Part of a small language model's weights: MLP 1536 SwiGLU.
MLP neurons of a small language model. Each row is named by its layer, matrix (gate and up: input weights; down: output weights) and neuron, and shows model dimensions 32-159. Each number is 128 + 24 x the weight over its row's rms, rounded and kept within 0 to 255. Numbers have three digits each. A neuron's up and down rows have the sign that makes its largest values positive.
After each neuron's rows, "fires on" lists the tokens most often at its 100 highest values on Wikipedia text that the model never trained on.

L2.gate1174:160092170129127102115093133158148130106163138099183133099156123127144128120138112078128135127120137118116139138111130117116154165112179155154178151143138157130132115103110125174141142116121141151112111128115160133124136158132126137103115116121103123131122122133134083152141086146153070133138142114130168149100118157147088153101087099097121148096121116096134147103128120128123124157128
L2.up1174:151138110155122096144151153126124110159144105142123096100130107095155118134130134139119133138140123109126157094133123102164095140104156162118106167106154126139123121143101131103135123168086141149124093184146160120099088146147117125073144083168130117117127138133137109105149152140072135134127103150110144131115147144156167121136121104118159140102142111114152148136110174148129192154150
L2.down1174:147093136110150103143093084143119121133127135072102150112091137114160132139147131125150158135123101154098107088109126107132175132132165101123156160135102069112100144104152126114137128138076126144150094140128134144142118123133133094139112134145095117148108123117160134124138112187160129108131149126129123158114109161186119168097125133115090143097171095130136123125127149143139155132153
fires on: "our", "ly", "ma", " en", "yn"

L2.gate807:118092126141115138140115131122143160107136076141136181091125128192129161113116115123102138144131127114126149120121127153120099091194099102134091145131102164126120158143149162133155108152157125154150196156133103115151115107107151124163125145138120091080113135137100142170113092128112089138144117147139154091116102129108156066171067155155131145127125133115185113101091124084143157185148
L2.up807:127120129171134116123139171123100110082133127135133125139128112108152080153131118104114164134134147122138092062095131108143181117137170079159127122127149154118137143094184107172116126120067085144150133091121103153107138148092120153113147128129121106164123117139174098112151118124132109128121135145159142119160144145138112097131104159154210106116167142088136144142129148137085121148147
L2.down807:111121134120109159130105150177135131153128137140085130110109104140075117127128139139086163157151123136116141103136136149109108097152089140143102115133110149153152122125140145133151138154197140143096143147144121150142092151105125154127094098117133112077098123127080156196104083142118129126163102130122151136132078085143180116151075140169122165129146141118157093112119117135140099148154
fires on: "ets", "les", "s", " goals", " episodes", " votes"

L2.gate1491:161169138097077115118078107138154076107137105108159121126134141080149169160085111089152120150149128105110143145094140099101108102100099109174072094121137069125157110121134112163129128124162111186103156131155096136128157138164126186146150157116150167128139110144119108129122137121093176140144075104159122139101083144135127145078133131205136162136181133107138133195150123147140161118146
L2.up1491:124125137098074141114088133149150105080122074130144117129124118122142138162081116095126120151135151127146131138147140114106114085109110096134107114146151072103160067132138137110133160143101083176122121085156113117109142104138103161143177138098152171108146118120139109141097115137131121162150100119107160132066081133153141134092134137168110115125141118107135156128126170146168133102159
L2.down1491:149151137123089120115111140111107113118123110119119127118120113120146138150121098131147117143146109122137132132255125132153127073147093117112118132158141108128153058139106075122111118129116153154128132125139107134140156116133133115118150144094124136092179129117120095195122118130154122119119162149115176127114104121135166136141122099148104091124131117114164140145140141129148125143180
fires on: " to", " into", " entered", " for", " from", " of"

L2.gate503:092161142120168119082172107090114142103085125143115159057117178143114110138162083129102119145125155128116169130145108123089105142121094152146182128137106130162162161156130113124099162111138152129126149130164126149092189134134108160101111198107142137131111164120145126135118105104129133123130099139111145130152127138121094129108117097119134151187154155204118126139110122109116154106110
L2.up503:128099117130123140114139153134091119114161145126149136141145123140113127123098122153150133163121166100096126127140156103125107146156090160114136088113115128134115151088111115141157129131142123111165138131144131118087101110124087155124135183101153033136135142107129128125144147173139126132137101137158099136144093153153154110157144124096114128152131124116115135123134149130071135116119
L2.down503:156148115127141087139088142108130097120122146146102123103159103108140117094185154143060101125144101149114099140094114143168140165122175166080104132177142117087134098179143103129127130097069127128129151089127112112151081124104154091166100103172128135153112103129099125116099126108134098141088131158092087149136156107123114111150133118140148152131145118128123129123163134162149128167104
fires on: "ed", "al", "ated", "les", "l", " area"

L2.gate1214:172113141161088114172092149170137169122143064103136169118137139115115149135118111127174132134151094116082151177132152097143134149122161100128141119102156122114156100194148139115165090148109092150088120113141091132130118110103137120122102083138115139133113167092115152140134141132112072127100126151119102124114135148147120166133121120101121146106119105128188142100136129130144141126113
L2.up1214:145125157112097131120093128142160155137113080152117172120163115101108154130116118126184122142129090145123112130112142121129088111124145109122150137119165096089187131171140133140141124123131091152069130121167092161132109122119126140127116132118095109074112174146113123145146132173153083088097114131134135141112092092129114152119126126120120119118114090165140109112156131145121134130126
L2.down1214:141140147153108131139109138135148181109115101136125137101164148124114131115158161092157087140111093123122105171176157098152082127102138114111130122136174117089161098161146122137144124125111091123123112090140121140121105133090158118107100096160112110117120145132077149163140120133151134083122151121151127087099079184137130139143138125113062139137122143205140165096126136130109131120167
fires on: " dep", " ref", " rep", " expl", " opp", " Ref"

L2.gate668:127106151116118086088149096093091157140138109141131130129125119130110129110154137140113136097133129157097158122108084102126120087148115097105128123138135097126157129160146143106100130131105075123127123134142118166123087122092147082097102151107112167120117141157118142151110123154109111100114130128138141111137095136165080163079135145139138141150141105082166139139091113119103134140131
L2.up668:164119146093095132139136126114172131110113106108115066157124122080154164133113103115173119143164135114119136153112118129124112128149151133121133125116133128135133137128157104169141123137153115145080129137105107144098092135104070127137126148166133142123154103148117125111113145228152132120127108135121091122111137138166111116113094146103165091122121149138110145108136112155101138119134
L2.down668:121151144099124118138104160098137108120114121142119170088162151142132133154146148157135140109102127177086122128080118092131137082147137107097130100153137111138107141120181111109132120137098124133139137098129138165133081086065157081161140126115115170080082129147142124119141116136110113095116142162139174122106095154151128153114148126097164173132146107112154106115131105121131120116151
fires on: " ass", " ex", " reb", " imp", " ref", " dep"

L2.gate289:143130125097152144147154103112100138178123121157106101127151165115112138199070134141134111126146154121094125156097136119132151103152104111123100134130104135120162147127102156163132132158118142188139113120137114128128144118139120136163147087094102108154080131144115102166138095112148112100167143122158137151109121121135086093109118119163125101099129103148129136125105151111128090151163
L2.up289:112099116101156146124168124147125141140092123169163149115128152126124108136119158115166127162143128146181146179122118154075124165137107139160141093104116159173134133108120129077173133114121127097151141115104131111141149160163100136142136137120150136111110151101122168114110111118233131109098116117101139127108172096153126146149135137157123128090135167146125117097128148120103130124103
L2.down289:143137132137079169115119108109103086109117122158159129137143150132133102108156150136122136174134157130148107118116117128162112123119155131119136095133127134142131114169107151139111127113055117139172171128113175101147127109160168128125150113142117110165129104108161152114141141149177140108128141151117094136151143138146143119113122084115150119120149162125150126157135130082134159145138
fires on: " to", "ron", "al", "ad", "y", "n"

L2.gate54:097150074130177120097125146145064156131096134111099135097117093113162167145147133138159126118134083128140142132129088128146158118116137138134098174126089129148118135130146099080092140149143149136086167128132080126145138125155116133140127085113121079107126097132159116158105089110146151144101091143129101104132129130118110111154113123142082134141139092093139093136148109117147123124124
L2.up54:157122122127155133162110161155173149092158134132157125098127141141147163093121086112151110109115134149116125134112119093124173125127137107107124133184059107146124098137103085130123110107107096144139151092097092114115087106142164161154143099102141118117152109126169131131136082131173167156092103102152118119110098156137163118154144134127100126100156151160123152165113108131116192125131
L2.down54:121119082117198116145126140167126126128089154136083134139110167134156172121114135136143103129142102146138119123139116149139128161120117126145116146156090175102140086131156116067129157135129123148118141123110097122161129114138128152150138111121126099092101101117158143133114104156139093127110144168117124105129100143134076099104117146127120096111153095112112081122147126107179128114098
fires on: " w", " tre", " dis", " even", " beh"

L2.gate820:094100122150148127108146098127115152132154138115132151112130136108088156136085146135119127126152080129121118104115151140129144156133145143113135109156100135101147076081095110151111122088135128101078095129145132143131140109114125090130115065143154169112144103132084114114116160140153097113118146130145122113129137140160152132126141112129120155102167095111125089135129119130113139105108
L2.up820:129119139143105103127130129102116132077160106142094131119099102120125113086166129089133132083153095137134129172131165141115128132117126099134092119136115133116099128107138128105147116154100146076135113139116111134131096123105132128123114132121145111147125126127129102131142121171123165110148136193120125135100137107147124131162150148147096112134129143128139134129109081084091083113116
L2.down820:115130134161115103146106102158157131141135115163079131124128116151127120118119140108138141126148115120160134105083123130145125169138134156114147135122115148102126130147128103127117142115094146149196171136115101142142122086109167110152125134093129098116153181138138139114106146124121142067146124143163093113165159077127150185096177124146151112132124126157126128108136106128143144133132
fires on: " re", " Re", "Re"

L2.gate132:131131166143101128145171100107111164077110119164118118114131129126141169087090170099164103132129127162127138094068128134120123130126094169118117098159112114146114134100152115115099084121124138130178118136138175133097112095187161153122147148169138110091122106129146130135134119154164125129154102104204155108118133100133121102129118109126139140175133140144102135163121097169158132123144
L2.up132:080152113139086124187164103099115128140107085108113118125114166158147112116076147132142143120116130139110125113097141102083141143158094130120122071169105127145165141151135166135105111187126132120129135149143166159088138169172125137109189113125125141128153117178105153125123136125164118175090098127141164097148140059100105144138122112121132115156134137120128155092128134184156125103149
L2.down132:122148136157143147206149125147111150158117150134105128123159120141152123113097133121165081099143142098106125140098118128084153180157118132094160085135115149105186111127116140158089110147130152129078113155115170150108180128127130132117158082131121136133163122149100115133120129135151159140104129130135154126124144096099140137092124141131165101164109089145120141118114113130144128122137
fires on: " |", " ", ";"

L2.gate65:110123133161104091131180138124164208154152158159128125084116109090220126116148080120175138145130113111132162137104094138128118159124095080106147139091124141119092166100131123119132126096135138146081119150081136155131131135104140134159154137158084112165127107110181097100156127128110131118142135104152150107119098111111069125114113135111125092171120152123104099142118123138129178125101
L2.up65:092161101153103088111151150160143136130176113126128150112119107100144129111145098126157150130125117132170088137157117138173170122151093129087153120107146121159096167071129124109114169090131146150122127121161138140172116165130108131117173105107109122134089133120173132123137121144155134143110140130132146122138111126121116142137121132107112128117115141146118090145140104125118196122122
L2.down65:088106108173141150095131164164151129121129122096113186150114097130135113142116124101132178117148134130126109129225117124161178102116085120119126145111144132107159120113118120141099186156146146164147087096134139131143121155114100106128127097124124117117124156109166113163162126124121115139121149137097175132145126168124143136141078157097129101112108124139104096138139121123142150133146
fires on: " be", " Be", " been"

L2.gate927:129120114084156157137181173167136087148089166141105093150170154100130125120123115107119109147124081148105147129142127127101139141121170101134142149102147112113187110139141149122129122061108110139104094109126104134115110125163134113156134142118070139158124086147134131125144170150139105128132143104115104125146137125153122084112158154118122139166105142155161139154128169139147109110120
L2.up927:114133146176143163159110130166139144113136112146119119068085157153134131132104130121144107130145165113151103166111127128145122096140172118151103129169146118133118170151101132152159112148125135112137131116113130112145151169142112122120134122141151105098129121119097138066146143113119172118103129177161128124123084130168119135105147079164173101105124101096144134116158129108105139157190
L2.down927:162112134135130104131146175137136138110152108165109114129142171144137136144126089113091108135094126129120095119071126145137117126153131090076147161112139136119190148155132143119131111117145122130138127130138129126091128127162133098135133137142132139118116113131151126104132169117101128149089148145110136129098109166164083148131145137126134123159075126135203142122130127124141114139152
fires on: "ib", "s", " Ab", "g", " Ang"

L2.gate1326:161108146127101188131133100085159079059100133148147113118135159097090115102133150123130119126135179133102156100120162107103139106111094073164144114122139107111109148115116147154111133146115125150096150140146138106144160138106123131130140151121165142103177172159153126142122109128087072150101108091116140157135143147147114124068091141073111153143211169133122109142088177133133133121123
L2.up1326:076124142093096105124099162131129133134121121164103155115118154148164158110099112137166123127130162140101114116127149165141152133150118157083146139098131113154163119140108114101115087112136089163109143105104149136137129094112105122147140101141116142105149138116145118132173132091155129123145144116144127098139123073131079095128125159144152101109141139127138132095126087135176157124145
L2.down1326:160116149114117139164103108073133107126108151169127127179135149077131141148079129108122092155162170174098118120163104106122106143129139095108135155143170137197132114153130080124140099150142175173163072130132136115172162134115118117116126140118112157140081135146183109121144132154110096146086142127145103122116131146169135141111083133130076139119150116116151123130146114137112121137167
fires on: " with", " for"

L2.gate431:137097118148139065164120132141099111149153130117135120133115098113115100113123097151165113117125158176167139129070141138096128143139149128138168098127079085102122165072153117124154133118127148131129131091174091106139129110101125108147106121115106137121157123089170107120111137109120114120109103085159079152127089113089129156117112142147137121104110153120109074126127127156151091130121
L2.up431:103136153137158133111144127157168099091123134116131127090100087117087100101167090092123094116124133119111119160113145167151142097127153143160158091162113120109133091086089142134139159170128152139138096140161115112126136171114104121098134108129123127121109114104114137144150138187133126114177115151135149120117130150127157136137134097145171127085065132125126136151107129098082136136110
L2.down431:133129107110147134078147130150108133175143166102145134196129090092161119149146142132108100148132145120128100173133127135118121104144129105137172134132119129133138139133116111081139149133136125146129119119159104114119151165166113115113131087147126133149087172147160128113142148136148148111165133182122114138102135153119124141137129133110140106103109132152068089141125152138075136066140
fires on: "\n\n", ")", ")\n\n", " –", "\"", "ul"

L2.gate398:146117127125079172108125088106121119142113094131127133153168128113151125116088115101137134143144124136050144134113129191130126120133087105145124116142143149157131126137139099077119114186102115147127139132114162114133087133114141129143147129077168142080158143100147129136120107148127091094112112128098127121133161127157138132093141099110161128153158145114129151106119144113115118109109
L2.up398:115164133056160146113136155106132169125156130167148120129121137129141142105124126140132150129114133117122128138121081131081106150111113108146100144124146124149156094129105146142149111119106118163132118140113114130117134085158087121153147108111149099141137079101133151168138132090096117131158139122138147108165107095119131158117124128148174127147175158136129176168120093133122154136179
L2.down398:116167119118106132131144122105134142158127110117153143126123137125139131118112127142108111133161161115111169113166164161197082079137127047101152145128170154134151093130123119140124119117095156160181122179154115168140118120102143135126217151095126143075111119136139160176131117172148122121148139176120105126129124122193132123084130101122149149118162132099124142120149154128144137135178
fires on: " from", " with", " to", " by", " for", " into"

L2.gate1314:108128141121117121127156124148106140093123170112120080126131060059139133101107144104119106111132132119112143118091129101101135163121105126123086134093123110108120105094143106168101099120132109098138182147136139126156106120110162162127084150140138161110111137129100142109102135149108130107185102161161116130113103105142095131093105110119093113155119102103150143084173164139103159105140
L2.up1314:120123109172126134140150131154148136087144127114105088127140094068133156110096088116089103108154159119102135133127174108103098162140120115110066173124114095122133102099168102154099131114131118137127180102128122137172096107097150174121110128117142151112116133114122152112137143173113140108116049183122129121108113116143101157097115133082077125121132084097136138071157145118119169082148
L2.down1314:136134125134120149118162136121128131111106131131129049158153118130133125117102150137093106106135127155125136131155141123125133180130120143105117157126114100086141103110147137142123135125115098184151177145120127134168067131112164116134093108110138147109119150140102142123106162122109143114144124176126127093111099101098117151125107103113080111136117120077154154059147126111139159106130
fires on: " re", " pro", " inter", " Re"

L2.gate460:103138115124090151117143147151106142126128119113132152173118122130106086103112143153187114168131146117108148130094121138130126134099133107077066135144158130119156113124114131121142085124132127167142107098092160148154113131080157129188130113135142101147120123133133137108129129162143145138137144136122064135139163110106130133167109132128100152099155126134134106142143096115144172125149
L2.up460:103107144079153163119111131133114132110108148146092152113130117131108162134124096105117113152108155147141180145129104112171134139156122131133114109121094105113114130125138137068126127122099101153122130151155097119114117138137090125130120162086173162142132129183122099124087131126120093136066147083128090131136132094115108137074125111120134106146150123169120144097110120114100112120109
L2.down460:129103146104121131114109107145143134079141111159130147150168076146126147118116115138116121128147144103157138159117102150135116076123109089122130096130136117127109166109082152129141146119095144144107149147138124117104096134101119080155115104100070162116099129150135127133115137141159093143115166145121139147133089148129145115157083158131168119118126116112119120117124088131149153148125
fires on: " been", " be", " as", ":", " while"

L2.gate1138:144125157106146121128158120105092127140075107114136122124123101114124166150093154176140151126162091121161092156124118114119123164141111161092141132132095162122103127106140109166144109107153137079145066146108117128169165108159132120158125134138097067103084147143117124189134109085162082132084140127107139099128118044147111140118158131137123121134156127143143131150086192139115163113119
L2.up1138:127108119118126118118167184134123071096122156095127166104126120125117112159133136130129114152096122127115123124149115138159070160095134118087122132062186120113157138124135146152132130105119120147102066139138200164116125116113110099107133148128115113110118140184149148165137082131099164151134132110107127147139167098131081157104114154145120087116089108146126133126125152121117104116121
L2.down1138:133168126133096152131102150124137135124137133088169174146142086110131108133139109126144104134147129095148150109159143078179149141137116129181168126137143108115123130112112139116133122102132150140108163114140128129187128145135106097143134155128086148144115127134143149143099151109090154116160123157119138133106114133162139120108076172092132130122089136126126144109109096164139101165117
fires on: "um", "asy", "ic", "aw", "k", "ode"

L2.gate1398:122147141135138093157140116147135166109172162156121116110109158091139097132147105102137135133161127069152131152108125136119122138131203152119138118138145099144161138106127164099116110140117103173109080144143162124099165089095144149117124100149080165134114116061151079145176160116093119071146138131128093117155163153178155179158130090136123119137125164172120139181153137115078117124105
L2.up1398:182184108120153122139129133107111146143101099098147155109145150126161143141094103158135114171137158125106144136132161114113083165107130166099124150140148117128149157134124126121105122070130172123107133133163144152121121116111098129111048134101108167104090116116157149122112144114115153132102122119118094104152135104096132127146141174116114146134135137091124123131128137127152174153162
L2.down1398:130145134124094113175146121163125142151127162143139130101114139124125070154139143122131145096108180110172138116098117142122150116110138131169157134096149124164161148110139138119145115089108120122150116121161154146123157138116147133118115098142111131159124131093104077158155135124126125092161121131131100123141180166124123126140094133162101151105116165155127142169141142111091101125041
fires on: " In", " En", "echn", " Histor", "yn", "In"

L2.gate193:184094152117142112137127127144163142151114129168080122139116118131138108161143115132135135151129137122156121112120108086121115119100140132155131139134144154096122138104130160113136159159156164103107129127101110111134144134160127141133152157148145143128090155082115122203116128074160139108164140138157085152136144122181137097138081175169141168126112124119108150129125142108136110153088
L2.up193:171090129083149112147127173137118140143174163120117117133103133109146134122116130167135170124076123105132135139143154139127125114158167126130105117152127139110147105132123110115123160093101100115126170142084119161125148145110090089172144155124167152132108144114110091127142121101113145099109111117119093081161130137097126170115145162102064178119151152112139140094120091099102137137140
L2.down193:125130084169116135095125144129166155106094077103147094135094134173120126109130152113125113136156096143117126096118126103132137156147121121132141123123074132154137121121078160123105128146127139130152124124111154132146128139124139121091108124126100136164157125139100139106127164126150143137098113126102087121124157114146131117137130132092132129150132139117130163117089132153148131131138
fires on: "ce", "is", "ates", "on", "n", "y"

L2.gate1249:105141116120147074122112138133172112097048164156112151120107115116136117133116147110117145111156105117123140150100143144103151119118112084147142124119137092123143112139136139112121101075157135137157096156114112141159141134129103105135109112110121133099161132110122160148095122081125141144141116095110145135152182127147145076125166081143155086139146126131141145124148080116142149101122
L2.up1249:116118097096124111124093104146155107180103143141132099115104109143139108178141163140123154156104113123128108107119097185128121157111117153146144112118177080130123132146153104085157135088182132128095142079144158100095089147162114106056129106112152157133163114123092168124153135131107129105094158126096143147184123098112123093105159107110106116125060110149125134111132131070137147124137
L2.down1249:095113139164109123128068109114147112183103125113113117126119136118108126100161101178115096105129110132108133128182098137139096131140124147082115136095111104068140125128162128135127132150145120151133121088124104122155141108114128146178112102120152150118106113151120171107135137152100150153123115090112128116099095155145088128136155103152115052146116147098151161184126098111130106108041
fires on: "2", " both", " two", "ly", " (", "3"

L2.gate1244:139119166123134108148139174128106147128101157139117160118144140129124158117156127137124087104136094132128131111101115144140111138160120109166097112112119126131139146108136128146123100094142092117147124105107148128140135162177100099157107134166142134069129140105137156160113130123094143113137117112187122147144136121119105104126101150159133098157160149143081158146125057145121137141151
L2.up1244:104146124133144144170163161157083187142109113169112140135113159161099134111097095136151101129123158137137163118134131126074129165111126118153090114105087121136143116158097180182113118142138120128134126155152151150134160182141075091150165096129136152138167135121122145151140135080129117169110126123111159118128116101108107113119162113146120107124180145132118184130140099120145140115166
L2.down1244:110158113188157105136141125147132137156137104156113096077142103145135090139096145132144146120099133111167142122145122113116145103150095121134097096130145119190167139146089125160112146117099136177100107181118131112112134173140105133064136108113111106124142135159126110139142143116151116130119138108092148105159128101115187115107127073124135108153118115118167139096146113133124118135113
fires on: " |"

L2.gate318:110134142167130145114153135111111097108115112145123118158134145133127123141101109143198138100129128124109074132100143148123112119155148058155137138115112123114175122094111123144138117136162110173158169159190131113106145119111118113134141104137135127091129131137126143157146122139095135136152090108142122088094075076106145117129108103139138133147109111148131106122142140106130127115149
L2.up318:138131146120152150125134103114121135126123159133085132089163110145126088130106083114111143138093159143124158073123122153118088073129073152150160125169162142138111141107113142146065136126122143134136130117191149100111115175095143123131117145137126104110129121114192141171109147138131148146097099129148133145105061180117129150148122133124135131155114130142132126168100098134144114109125
L2.down318:090098117122135115121131068110124138160119159137104124163142123125126112103113129104130181129156152144127116150150133135144108144163125128151132119139131139132104100089134144130122122106113175150109150127184126129112166143186138108144117094124122107137132136143157123178156118140121118124159113179150166117149125122160121121133117103104174126087120125125117111148174150143114172142136
fires on: ".\n\n", "\n\n", " of", ")\n\n"

L2.gate16:109109133085119132129120076172123126129111111113145175155135142095149115132115103149136155095112127115120151115127086145196142124118135130135116134113148129107135129118107133112069111118140099140114150114130137148121163133137088155148120121104149112141155069122132133071182092136110086118114119061116148121129092129127116147109105122131159131164140112145155102164129117123138173136120
L2.up16:097158116106133156140131117075164173154130125133105151104148114099166160035142139105128155118115122169120112116111150152155110137122106138141153127150119126120135113146123145092114118113113124197137166137134113109131101156152144118139165107101133098111148135147177077102142116135123138112140167151167154168126103145125122129125146072109074122107145152117098105117097103176145141184128
L2.down16:078095095172118114104144130168135127099132122135149194174123110109128126118094119141096145145111130156091109134173127145141107092117077096150087137152114150106124135155142134130130131097159162148140121132146115161133146146121101141163118113143108152099114120096148125168118133125129088113098135149134174130101100156126148139126108156129112133102101110132159074097163134125152119123180
fires on: " been", " later", " be", " also", " being"

L2.gate498:132129147105124192132145114121161098123079131115098156129090136172096117141139107121118152149086138148092150090111127156139136097105130143110060120122132173110146153159184117131116148142124147102133128120151106134112118148140150108145158159114142112102105159114100127156137147085111134115136154135149183136089112163106115132131127110143099117100150112138140128136131118076133179135117
L2.up498:123144126115096137184117136126115127100102162142132114081168158170163133133132105127121138101117112160118144099097156138122143141139122121147095094123142159108168134156160086134120116115142166150135158130144144135099109154146145128150106131143107112143156182148127134071151136134164179119126133150137115118128120137119142118108121126118146112135103151161178148128136137104133068111125
L2.down498:128143105112145146131178116130128130145107110138111122159112089163117153147142115097133142110154119110104124117213113128139163124148134124109121171120168141102124113130157153140137146144074183121133139100132090163104114113101120124154165140118155123109119143091152151185160138103102130113192106125109163120102118140131166139120145120120104129139139111118139126154149126105136133147155
fires on: "s", "als", "les", "akes", " =\n\n", "'"

L2.gate95:129093170081115132113113053130119142157103154142111157120096146124148157140104175135111142090165129105123132126131106126117108132135097097136126115107124167146052156112110157110120116156131124047124137160135119142162127138100115125155109123135112115117100119123097162121135132129135128130140114168126125099120139125114138146139131167137114175185235151136141128117120104113119141158104
L2.up95:186164121144173107152178137099121125133149120120106106125094141083140103088129130118127110147105125148141131076091189200160132097112168124121110095134143123148169156157172121156129154115124140131165132119167151126154167101119116092090181129143139156093099133146091135102130110104094117101145104110127185099146104126122127169122108153116129132141128139136117129152128113178106132150091
L2.down95:122084106136096124141119120140131120115109115110122152111135153176126110138151124154133174144136116108096112074189106101127106176124125126139141131143115152132104107074069103125148137179132085129080114142109155170145126089118148175123097151131112103145103117135125118134125170118155133156142157143122102118157127155128105137119108141124109102132154104069161132120112127090190127104097
fires on: "ance", "ing", "ry", "ition", "ers", "ion"

L2.gate1143:124126169116114131096121071114144133116117156124150143132094105123100099134146126141107122102159136104126181111140111118148126120104100136105116157110095108145159122133142157140119150163120113035117158168111138104129120110114110132130085200092132112106156151120120149138113120111123144143143137114107121160115113119142170149129163095155129132180146147125119113136108116111090082119081
L2.up1143:129100153119132114120141091117102116110172128074146118177123141138119124111129131108104111121148138124124130105130170141120157152157118146110124134172138132119139104143146204116159088126144110133132144131151156125146167118156080128110182135141149080085126136117136099144081138144112186165134084115147131086102128143134125129136112143119172139146152170134101143167142074182119129110157
L2.down1143:110147081158148136121103167143177110144079133163118127103096126105116127143127129125100154121074080120126097144130094107128122135101126119136093142113111103095169124124144081106098153126131115131139140125142147159128120112105175121163101101136126129151140139132111148115137151123169072121130136145112115095144111142127125104152109135147120109118117091179126121078111131125148110116129
fires on: "ed", "ion", "ue"

L2.gate712:147159118135145147143118155107124133150138105121127129143136120137146150099126114072128129170159130131094163108099137101102072121108127098129090089100099102122090178111141106110126110073116128139093087124102113118117134107139112119119130123144138115120130123129158114156124135103150116128093150102135108150118112097122109114121134122091145131139153162110121118188148159173186107143107
L2.up712:127098118211145144136140139153111137135143127075125113132137140127104083147127101078106147143164089143118097127127142129141162098099164127175137122127130117137165122106101145094144085113103140165112141151110140136083110140134132129109127120148123149132082152147101172150139154100128180137136145123145146128132099153132095140164150107103167087102093127159125171129172120114120114117098
L2.down712:135121124118134148096144103127144125133161112108114130145123144102111111121141122119134157133146101117129132122155132107157129103143181114108155097148114106133140145141119140100162088095111130124156160135131142121114162110131147117147140115140147155156111166169142138141134137124185205149076138133129136151141113175103126145176131134128151113134110145148094156130148099132104137111115
fires on: "g", " Az", "and", " Id", " Abd", "ud"

L2.gate1159:093109174130141144095149091106125110103121099098108134155133134113110129141134119124162108123166111135083123089120147136159102123148124117117125136129132145128117138126132127134186109167160161108171096140116127080119098095105103133114085139120147157115111136158143160157128155133123119114148117160117094120122136121124168099139179114090171143127141165153162143131139161105124138097084
L2.up1159:113121154129088157109122121102073115088125135105070121163129126115105111135169131111131117131149108134108123056134154087112112123138106114153154138154108147097131097067140142117187142121122115128155088139105129101072135072123095114115112134132159153131116148153144134162148131151118144125150097159110158132119144121107141112125167149105178117103143146144143158140113170123128106105128
L2.down1159:154120134119130115148154170119113154124138110085100118141097154121125116161136128147147077110088137137109120144255144130153124133117085160128150181118129112120207127110140156149149118146111106143154113116135121114129096131146160174162094106093153147146105105157112135116118137135111103162097152117136156131113125129087123160134086101150102104123148137138135099104148131130122136130144
fires on: "ous", "ed", "ive", "ine", "ular", "ational"

L2.gate1416:135111134095113124153122083134143105144078132099123090172150090132116164125126143133144095096095139158124128125122145120127118155110119156139180130115131130090101134127103130150133123118162123150084118089142145142099124132176129128113124130111095153093166133113121129143109128129060139093059115094120137175142120051109132133099161113088181089099126091111128150150170136134184155101123
L2.up1416:118140081124087097115129106130148132174104140106105103134118100131120136145128192135098126139137083122154120132169096096123129195130156128143134117125136096046064126181099136131162142137107102135107154088123120129123128164155112108122155123113115205079131169115123165140121128105080124122106123106101119126114122134142151175128139148131162132111129122122165144139175121130189114127124
L2.down1416:109124079197116099141118101163150128152134151121144148075122064121130115090135155149126162146138110104153132126183107114104128192166156153171094132111144111093112115177119146122145158160097123122125143134154114130143149122112130131167138133144165112127139170139136183126115145145114110128156104098087100105095144166140116135133102146144121128149140147101092168142123124136135090143108
fires on: "\n", ")\n", "3", "1", "2"

L2.gate291:113132156074096118131111141154134138147102106139101150134170133130144125131167128133148122144101096131077173147105110193101135109102111112140155139105094119106132176102106109094084115114128135131101124123125125117129159145155138094161145152101147182107132124132127134133123120109122107103130095092177141096104144103084070130119087152118115117140151127115149135121061110095135126153120
L2.up291:113146127095141123161151134164096126135112152186090124180095191092150150100185127123136139181137102129100135130167112123143120106116147113124154164169151147113140162157096124084123165110108102142110097117094116147133119175150141117150157130117146114128141132184136137126137120163140141125140087149114151132161130085142114134126146167131154076103107150104136119146116112104142143144116
L2.down291:102142115157151129091128149141138100117078126122108101148106156115167137153133146103145123167116125137113115112247095113167103132136131111083156164182116148155128128126094138124164140142122116126143111146130148124120082188140128122156140130108160099095075142146133120143133120144115093148102122136119124105122107106126126123143154129146159126128096078148100117121162110095110127136098
fires on: " of", " to", ":", " and", " at", " for"

L2.gate931:115134176122152106106128088153143104163131114119118133107140165131112149139112132132112150146111126150099108070105125156149115119158120109070097124106117122114129129139155135096145132099120141080140116153117157103114127122109124147087110195136077126131094140126174073146139148135111130140184133128204113115128141136098112048149103142105154169152138118135170150113154114129166132132112
L2.up931:096147114115147148091129122169119110120142122123085143145124147142105082150142112096099131138137133144107117119160130114131126145156105118125103139094086113133148123112151139106142137134092094118189141181149113086139105126122109100099116166140109126197128150158137137184118121142107114141134151115140157157183166104119149063153119159125157143123130147145133145114124123127125128109125
L2.down931:134129113128158146137104137141096117088098138106111113151123104119159107116160158105134100131144126080115143128255144135139123132097126151160093151132126137109132133127102124136132127132140105130132102068142109145127117139130110153121141107159145093157150144122101186132117137141152164119108124097119145135103148164093142161077117114134165108110192131130153135133134114142124147143156
fires on: "u", "ly", "in", "z", "ices", "ard"